config = dict(
    attn_scale=0.102,
    init_out_by_depth=True,
    max_grad_norm=2.0,
    decay_shape='linear',
    train_tokens=727600000,
    dataset='wikipedia_en',
)
MLP neurons of a small language model. Each row is named by its layer, matrix (up: input weights; down: output weights) and neuron, and shows model dimensions 256-383. Each number is 128 + 32 x the weight over its row's rms, rounded and kept within 0 to 255.
After each neuron's rows is what it responds to, as a language model described it from the Wikipedia text at the highest values.

L4.up1077 [141 136  81 101 131  83 144 131 142 114 127 121  82 107 119  90 117 153 139 199 151  97 137 188 196 102 124 130  75 148 141 167 157 152  88 135 143  76 184 124  84 124 156 115 167 152 109 123 118 120 121  56 117 140 197  82  72 128 112 169 133 152  85 145 168 152 108 135 123 140 123 124 106 142  88 135 162 106 145 155  76 119 107 168 106 114 151 102 147 145 115 168 116 130 183 150 100 173 113  94 129  89 152 124 118 167 183  80 189 188 100 101  88 118 121  76  84 168 173 166 120 144 147 109 142 138 110 134]
L4.down1077 [110 132 156 108 128 157 130 148 136 130 140  88 129 126 105 152 134 151 113 164 126 173 119  85 121 124 121 128 155 133  96 121 137  59  87 143  89 134  75 158 121  73 133  83 150  85  93 121 137  85  91  86 142 164 160  66 106  96 143 133 112 177 130 159 160  68 171 132 133 115 114 124 153 146  77 106 150 161 106 135  83 128 166 127 147 180 140  98 135  83 144  64 142 146 113 141 128 130 206 134 148 182 114 115 129 110 122  80 134 155 145  87 133  92 119 165 101 130 128 132 110 143 143 180 103 155  98 123]
Description: Word-final subword pieces

L4.up369 [157 122 100 117 116 131  87 133 131  51 179 142 115 171 170 104  58 163 118 147 119 150 126 144 132 142  39 149 178 140 133 179 117 185 107 102 119  98 101 152 140 168 101 112  92 156 148  98 101 145  82 139 169  57 143 168 148 111  91 107 141 118 114 163  78 101 162 102 148 109 110 175 119 172 113 146 163 102 123 133  73  93 141 131  90 162  92 109  84  72 144 127 184 120 117 132  88 110  96 152 126 128 201 137  97 153  96 136 118 132 107 108  82 105 129 133 133  89 129 170 122 153 110 101  82 123 163  86]
L4.down369 [153 117 113  93  88  86 111 117 111 100 159  96 164 141 144 129  98 124 132 123 142 150 110 133  76 155 132 156 186 100 112 154  76 159  55  71 143 137  86  94 112 110 158 122 125 119 148 115 152 122 176 173  94 172 117 133 119 143 122 139 122 122 112 103 105 108 152 124 175 107 144 124 113 162 137 147 177 122 126 116 149  82 125 123 175 137 107 129  87 122 187 157 177 149 127  69 119  65  83 148 105 142 196 195 131 154 115 130 133 151 179 161 116 117  99 140 125 127 146 142 149 173 119 124  79 178 141 136]
Description: Verb-start after infinitive "to"

L2.up488 [165 108 143 112 128 129  87 177 206 105 125 114 133 109 175  95 101 144 127 126 108 126 147 126 161 123 153 114  59  93 105 144 164  89  86 203  77 144 139 111 168 171 202 129  85 120 148  91  77  69 139  81 156 110  80 214  69  80 174  48 106 107 138  94 103 119 200  99 101 106  70 118 124 141 114 182 103 109 149 134  73  89 165 114  51  95 121 191 182 130 148 133  75 119 109 100 151 145 127  78 169 157 175  99 135 122 128  78 104 108 134 131 129 104 136  73 116 150 118 154  99 149  50 126 104 124 180 167]
L2.down488 [143 143 101 116  61 111  89 136 135 128 146  97 151 144 128  96 155 115 119 138  75 114  93 144 138 162  93  85 151 148 116 151  70  88  79 118 149 125 128 144 113 152 156 176 120 120 238 110 144 112 102  95  98 121 160 148 124 134 186 119 136  95  92 136 106 153 115  73 123 106 175 101 102  97 113 144 125 144 177 119 160  92 166 118 148 104 172 130  94 134 127 173 158  68 162 142  98  82 160 178  49 176 101 104 122 114 149 137 143 177 139 124 213 138 122 101 145 143 148  98 138 102 203 133 103 161 122 162]
Description: Word starts and table headers

L2.up1337 [201 141  95  77 109 108  95 131 130 174 121 167 176  94 155 123 132 123 161 127 140 183 114 145 108 141 162 162 150  97 114  94 129 129 101  73 154  93 132 117 184 153 148 121 138 149 140  84  93 180 197  70 140 130 134  84  71 130  92 146 110 147  71 153 136 135 132 202 148 182  91 118 126 128 158 123 161 114  96 177 117 131 103 166  98 114 138 158 148  97 133  87 122 150 117 110 106 105 136 180 185 106 144  85  50  98 172 135 126 138 156  83  59 107 129  63  87 132 116 105 130 182 106  81 120 133  92 120]
L2.down1337 [117 118 139 125 131 117 115 161 144 174 118 109 175 128 118 141 119  87 163 140 160 166 113 129  79 156 123 153 141 133 115 140 102 137  89 101 114 120 140 136 157 131 103 106 144 170 145 130 106 126 182 110 103 147 129  35 137 128  88 106  91 119  94 137 145  96 128 146 130 131 119 129 160 156  94 123 221 129 141 125  83 188 134 135 141 146 112 127  98  98 103 105 162 155 140  86 102 113 165 145 178  83  60  94 101 121 151 176 149  70 134 100  67 137 147 114 115 106  70  70 132 171  93  68 115  83  90 143]
Description: Abstract noun suffixes

L5.up81 [139 152 140 132 125 148 128 130 119 122 120 165 100  98 118 139  48  99 134 130 147 147 115 112  89  73 128 107  68  92 213 137  85 108 164 129  82 156 121 151  86 156 148 138 119 143 150 128 128 145 146 121  85 182 133 127 190 102 144 193 107 174 153 117 132 149 100 132 126 149  30  98 113 138 101  77 117 133 134 151  67 141 114 203 155 131 181 138 128 133 168 127  78 109 178 152 141 102 132 155  85 149 118 111  50  83 142 151 105  78 198 118 144 163  85  95  54  83 177  71 190 137 134 128 132 125 161  87]
L5.down81 [115 114 125  98 118 151 129 152 117 131 144 133 154 157 122 121 228 116 125 101  87  98 136 130 145 152 117 158 167  86  55  91 158 102 113  93 151  98  74 121 141 137 144 113 178 194 161 138 125 143 168 186 122 137 145 125 115 160 138  93  94 118 144 120 130 156 120 170 111 113 155 124 128 111 143 140 152 151 115 106 120 105 121  71 109  80 125 114 141 105 133 134 114 135  73  95 115 160  91 145 121  93 134 178 101 181  95 111 154 140 121 150 116  69 120 118 145 153 152 194  83 171 135 134 139 105  88 194]
Description: Person-name onsets in lists

L4.up1335 [103 132  86 128  91 184 147 143 134  84 142 175 161 137  83 124 122 173 114 157  64 115  93 139 120 105 143 117 126  90 161 130 140 107 126 141 101 104 109 119 143 124 128 188 157 125  63 139 163 135 124 123  98 135 155 132 165 116 137 134  89 131 110 141  78 143 144 139 116 153  66 102  73 139 129  61 149 102 143 136  73  81  95 184  91 140 171 136 190 155 139 143 134  69  93 101  98 137  96 133 136 189 131 137 121 121 115 141 116 142 107 102 108  98 118 114 166 141 154 142 156  91 124 137  98 138 162  92]
L4.down1335 [164 122 124 163  93 112 180 106 125 169 176 157 154 140 142  87 156  92  90 106 120 137 123  82 137 163  80 108 171  84 141  96 130 144 133 150 105 164 129 127  87  91 113 173 157  95 112 141 206 136 130 121 142  83 107 153 128 159  57 144 132 130 148 132 116 109 137 116 161 131 127 113 137 112 135 127 151 102 161 127  48  69  80  92 119 134 160  51 195 152 199 136 130 103  92  84  91  95 190 170 212 147 165 149 119 131  94  88 119  95 155 134 151  70 141 108 144 167  89 105 124 130  98 132 105 172  93 151]
Description: Start of personal names

L4.up866 [161 105 125  74 102 149 113  95 135 117 160 108 111 136  89 142 109 186 117 108 115 133 134 124 162  87 154  84 136 137 108 164  78  69 137 142 133 141 138 186 124 121 138 115  88 113  84 138  55 105 126 108 151  95 141 205 119 118 126 104 134 141 119 177 169 104 163 145 115 124 138 133 154  98 153 163 119 101  89 176 159 154 108 114 133 118 118  73  54  92 125 176  90 174 148 108  87  95 116  38 120 111 157  84 106 146 148 130  65  84 140 100 119 134 112  97 160 153 173 150 125  74 113 103 112 118 222 123]
L4.down866 [139 144 178 118 143 135 137 111  82 172 125 158 157  87 148 155 139  78 158 120 128 122 146 140 103 147  75 129 115  73 134 100 197 194 122 123 115 103 139 102 161 171 114 160 114  72 137  75 177 139 127 184 141 128  73  65 130 169 151 111  82 116 125 144  66 140  84 127 140 105 167 149 142 122 107 101 144  93 155 106 121 153 162 108 140 148 114 171 146 163 165  68 123 117 185 107 127 248 125 187 120 172 123 136 151 112 147 158 164 127 120 135 177 140 135 133  89  83 134 105 173 133 102 141 135 126  97 129]
Description: Word-initial consonant fragments

L5.up41 [ 93  64 128 159 127 110 123  83 122 146 125 113 142  87  90 149 121 143  40 191 106 141 128 123  99 129 116 149  65 158 168 149 150 106  90 133 121 170 122  90 118 107 127 129  92  62  65  87 102 138 144 112 161 110 160  65  87 174  71 196  95 141 120 180 201 120 138 103 125 115 123 150 130 112 142 124 166  59 162 141 134 130 126 136 151 136 113  44  65 158 113  84  78 143 107 165 101 114 172  84 153 119 154  47 127 119 146  78  78 149 116 140  93 126 173 105 136 119 163 160 125 123 108 102  98 126 111  71]
L5.down41 [108 162 146 120 139  85 102 121 113 117 163  88 130 151 101 119 147  58 126 114 105 101 160 134 185 104 160 188 141 129 127 144  58 186 142  74 114 158 166 161 157  85 175 146 198 120 125 158 121 127 131 111 123 138 198 124 143 116 200 141 130 133 127 156 143 148 112 149 155 108 110 124 156 109 135  90 140 104 151 126  80 115 149  60 145  85  93 144 162 125 127  89 139 202 119 136 126  85 153 130  93 175 142 139  69  75 131 112 138 126 130 130 116 159  65 132 125 198 104 129 134 104 131 255 108 160 151  88]
Description: Noun-phrase head completion

L5.up1206 [123 211 132 114 122 204 118 111 147 138 102 144 173  76 106 158 155 145 151  65 129 174 128 148 100 141 122 160  71 139 118 158 142 121 141 128 162  62 107 109 142 140 151 118 126 139 123  79 105 113 112 106 170  99 129 224 147  96 146 126 104 171 136 149  67 125 141 153 104  77  94 177  89 107  82 106 214 138 140 154 144 172 124  98  94 127 104  90 123  88 148 120 108 128 126 138 146  95 108 192  94 192 174  76 171 150 124 140  67 114  91  45  47 145 105  59 231 156 138 136 108 141 140  56 123 142 133 152]
L5.down1206 [145  82 126 119 144 105  94 159  94 164 138 165 118 176  88 135  38 125 112 140 125 137  64 140 115 123 139 128 152 115 119 168 188 160 157  82 144 141 142 153  98  83 115 147 183 145  95 156 149 131 107 155 105 170  90 124 135 105 111 154 147 108 124 122 167  95  80 118 112 157 142  51 125 113 123 147  75 129 170  82  83 159 167 190 142 102  86 128  70 135  67 121 169 103  82  85  55 138 137 131 175 115  95 111 101 107 142 121 156 142  95 195 135 166 153 160  87  72 147 130 117 107 167 107 108 110 139 114]
Description: Score separators, split verbs

L2.up653 [127 167 146 194 203 116 170 127 155 104  85 115 137 117 117  69 125 151 121 114 100 104 147 138 115 148  73  65  85 138 151 132 103 184 172 136 164 119 120 137  73 132 140 121  74 169 126 142 125 179 123  62  71 137 104 165  85 137 143 165 111 217  66 130 134 171 120 126  79 128 146 148 157 105 135  75 122  76  73 149 106 130 161 108  99 134 108  87 105 112 155 103 139 155 133 170  70  74 129  95 134 118 178 134 113 161 116  80 125 117 148 165 147 115 140 139 158 146 141 134 136  78 109  65 130 144 136 110]
L2.down653 [185 168 156  92 241 192 115 138 118 129 105 136 107 159 174 191 139 113 191 127 171  95 111 124  86 161 146 139 104 173 139 150 169  84 114 145 116  86  71 117 142 120 157 149 128 114 110 160 163 121  94 104 102 114 104  97 155 137 132 131 154 106 133 124 184  84  73  94 140 225 101 113 202 100 159  95  80 158  99 110  72 114 186 128  74 189 124 118 112 101 144 108 127 136 114 119 123 157  99 143 144 133 165  74 150 109 152 155 131 114 123 112 106 200 137 120 140 118 114 103 136 129 131 104 124 160 154 171]
Description: Mid-word stem fragments

L2.up749 [154 139 102 166 106 117  66 134 131 156 116  96 133  97 115 101 153 149 121 152 126 144 117  94 142  89 144 112 100  95 116  42 145 115 137 146 114  87 116 194 201 152 125 140 111 148  67  85 207 145 127 111 112 126  91 132 159 111 153  80 111 219 140 137 103 123 102 131 104  64  79 169 142 195 103 131 118  85 101 164 165 114 169 139 117 119 172 133 146 150 152 147 109  84 191 121 149 132 108 161  95 125 213 123 141 140  97 115 153 131 115  28 125 106  89 120 143 153 156 150 112 109 102 120  95 124 115 110]
L2.down749 [175 152  97 123 120 141  49 103 131 103 131 163 162 106 121  63 164 226  96 138 130 139 155  75 139 124 126 146 111 111 163 154 188  86 109 163  92 149 166 139 113 148 149 119 136 145 133 122 157 103 116 108 141 187 156 134 116 168 102 125 117  99 161 110 130 159 130 139 189 104 126  97 142 124 130 174  88  91  70 166 101 172  98 111 140 121 151  80 112 138  57 175  86 128 137  89 145 175  91 127 161 115 105 116  84 130  88 120  99 166 117 146  96 124 153 118 135 175 120  77 123  72 147 119 141  94 149 120]
Description: Subject name endings